From a checkpoint of a small transformer trained on Wikipedia: 9.47M parameters, a variant of Adam for these matrices.
MLP neurons of a small language model. Each row is named by its layer, matrix (up: input weights) and neuron, and shows model dimensions 16-143. Each number is 200 + 40 x the weight over its row's rms, rounded and kept within 0 to 999.
Before each neuron's rows, "fires after" lists the tokens most often just before its 100 highest values on Wikipedia text that the model never trained on. A number after a token or word is its count.

fires after: " the" 26, " The" 11, " was" 7, "The" 6, " a" 5, " first" 4
L5.up80,198,115,217,174,193,198,154,180,236,141,263,260,173,199,227,218,287,256,206,141,146,143,230,218,181,246,224,173,231,233,135,240,210,202,192,267,161,162,240,254,197,208,213,215,191,174,256,176,193,211,183,189,185,161,244,132,187,239,181,178,184,232,163,224,289,138,215,242,228,181,185,287,247,191,235,166,174,209,203,139,224,152,202,149,133,160,149,195,196,165,113,230,193,166,175,176,231,215,197,165,216,139,179,178,243,252,177,198,159,153,225,125,226,237,199,264,173,162,170,220,237,195,161,168,212,188,263,269

fires after: " on" 26, "On" 14, " the" 14, " On" 9, "The" 4
L7.up192,169,129,206,218,171,213,203,156,210,215,250,147,147,206,225,229,257,137,146,207,133,186,207,270,228,206,213,178,217,238,121,207,241,218,301,202,280,202,229,130,201,196,163,252,170,206,211,187,182,254,177,123,198,183,224,190,217,225,163,285,178,189,125,230,276,201,215,230,210,109,261,211,179,167,223,202,184,189,246,185,236,135,206,183,164,155,130,240,149,108,168,229,214,236,194,196,253,302,207,217,191,155,283,137,147,179,211,216,176,189,245,200,240,199,243,278,187,223,101,156,228,206,207,201,236,187,181,257

fires after: "." 27, " m" 13, "2" 10, " ft" 6, " |" 6, " mi" 5
L7.up397,207,270,200,205,195,141,236,124,176,204,148,172,169,154,240,148,155,143,214,162,241,128,201,180,199,224,195,237,167,212,223,235,210,154,150,227,201,203,207,125,127,214,191,167,209,277,216,228,260,203,208,212,210,160,217,180,158,189,186,196,180,220,173,192,207,214,189,212,231,215,212,206,277,245,195,203,153,236,174,193,238,183,224,253,188,193,173,197,246,210,175,193,142,204,238,186,228,190,133,196,266,241,144,257,149,133,250,112,229,160,241,287,217,189,211,226,247,150,289,283,236,210,187,167,216,139,152,193

fires after: "," 58, " and" 7, " su" 4, "-" 4
L8.up369,232,239,201,177,193,268,114,146,312,249,234,210,185,199,145,206,257,120,283,142,214,136,243,142,176,252,196,197,238,163,165,176,152,196,215,229,223,254,218,210,204,180,231,226,224,209,164,168,165,205,117,176,145,176,127,171,251,258,224,217,169,192,187,229,253,179,198,232,214,200,188,199,228,206,213,180,226,113,167,214,164,171,131,199,162,205,283,213,213,188,184,209,159,227,156,214,182,172,251,231,131,166,195,185,177,148,232,185,178,231,203,252,189,266,256,167,198,332,199,216,201,196,179,257,129,293,200,177

fires after: "-" 48, " (" 13, " inter" 4
L8.up602,249,243,228,184,167,241,157,211,275,260,254,187,247,245,200,204,224,227,153,218,218,170,210,196,214,145,215,276,250,219,168,211,289,167,201,146,281,235,220,215,196,179,157,194,140,212,225,189,132,161,203,220,157,165,157,199,194,246,163,183,159,174,209,209,232,133,221,178,207,215,256,120,221,162,252,234,237,204,110,167,140,233,229,239,149,183,167,167,202,174,208,235,258,245,251,219,257,251,211,252,158,197,236,158,260,170,260,212,245,217,186,235,221,226,197,202,227,300,151,167,120,136,286,184,156,157,176,141

fires after: " G" 18, "-" 11, " GP" 10, " M" 9, " H" 6, " K" 5
L7.up209,183,135,166,215,222,147,210,179,206,202,188,198,192,120,152,177,213,194,270,183,220,177,173,203,237,135,252,257,158,136,237,246,198,185,153,216,157,197,219,273,212,212,206,222,181,215,205,216,165,256,207,242,177,157,172,168,196,220,226,246,188,198,152,165,159,226,156,238,209,162,201,235,249,161,137,205,172,220,263,194,138,172,215,201,228,239,120,234,216,200,228,227,220,264,200,272,198,214,152,191,140,228,181,168,178,68,220,273,310,252,169,221,199,202,194,253,193,186,281,189,197,180,222,192,147,154,193,249

fires after: "," 32, " in" 29, " and" 4
L8.up559,221,203,246,196,223,312,202,220,227,233,233,205,183,229,205,238,245,197,219,171,135,191,213,208,151,214,234,145,188,190,139,281,181,179,232,190,196,217,275,238,199,239,185,214,215,211,161,143,220,248,197,174,173,190,146,203,252,237,169,164,187,294,249,232,251,174,208,159,250,182,250,250,212,165,248,214,269,153,287,306,180,189,164,236,166,168,278,195,129,176,246,185,170,149,194,185,218,121,260,229,169,186,151,147,208,220,261,256,229,208,236,220,214,272,271,194,204,168,193,169,149,166,166,247,215,181,190,132

fires after: " (" 46, "-" 28, " \"" 5
L6.up370,248,268,219,216,175,211,148,178,245,275,249,221,268,159,233,212,173,217,204,228,141,114,192,187,175,149,196,206,237,207,210,140,225,188,202,124,241,204,202,212,209,235,160,202,222,164,119,240,216,188,134,143,189,152,179,274,227,234,218,204,203,161,148,207,288,143,249,96,219,159,238,155,121,178,192,209,194,196,167,167,149,232,176,239,225,179,175,230,168,175,171,157,209,227,328,141,245,222,247,239,175,165,253,195,238,186,262,206,150,267,238,171,218,187,187,246,234,216,160,224,227,143,173,196,152,175,160,128

fires after: " —" 37, " |" 24, "." 19
L7.up124,216,246,177,223,187,176,245,109,206,212,173,195,186,179,225,206,158,150,221,182,175,163,190,171,201,135,240,212,280,214,205,207,232,153,177,227,197,205,225,154,244,194,175,189,135,215,147,194,175,247,191,100,227,169,172,147,175,179,171,224,202,158,132,207,259,188,140,159,231,160,218,199,331,210,164,186,246,206,121,210,193,76,184,222,241,231,211,149,149,164,199,218,169,227,211,207,216,192,190,164,203,156,191,240,81,174,212,156,264,192,199,176,186,143,210,187,72,226,285,228,248,231,288,219,254,237,176,262

fires after: " GP" 38, " g" 7, " m" 5, " sch" 5, " K" 4, "_" 4
L7.up632,258,197,167,177,188,141,173,178,174,248,259,255,216,220,247,256,211,234,225,156,250,233,138,217,216,205,154,286,218,104,213,214,114,199,189,249,115,158,199,216,153,179,180,169,207,215,204,174,202,259,154,254,218,199,231,211,232,175,257,124,208,125,150,202,185,206,121,168,175,156,227,172,221,264,131,178,234,186,183,236,147,140,204,288,219,231,176,166,179,255,200,158,190,233,197,195,277,211,207,265,115,203,87,171,207,123,171,164,165,183,176,193,194,278,161,212,152,185,262,203,214,182,290,223,121,172,180,170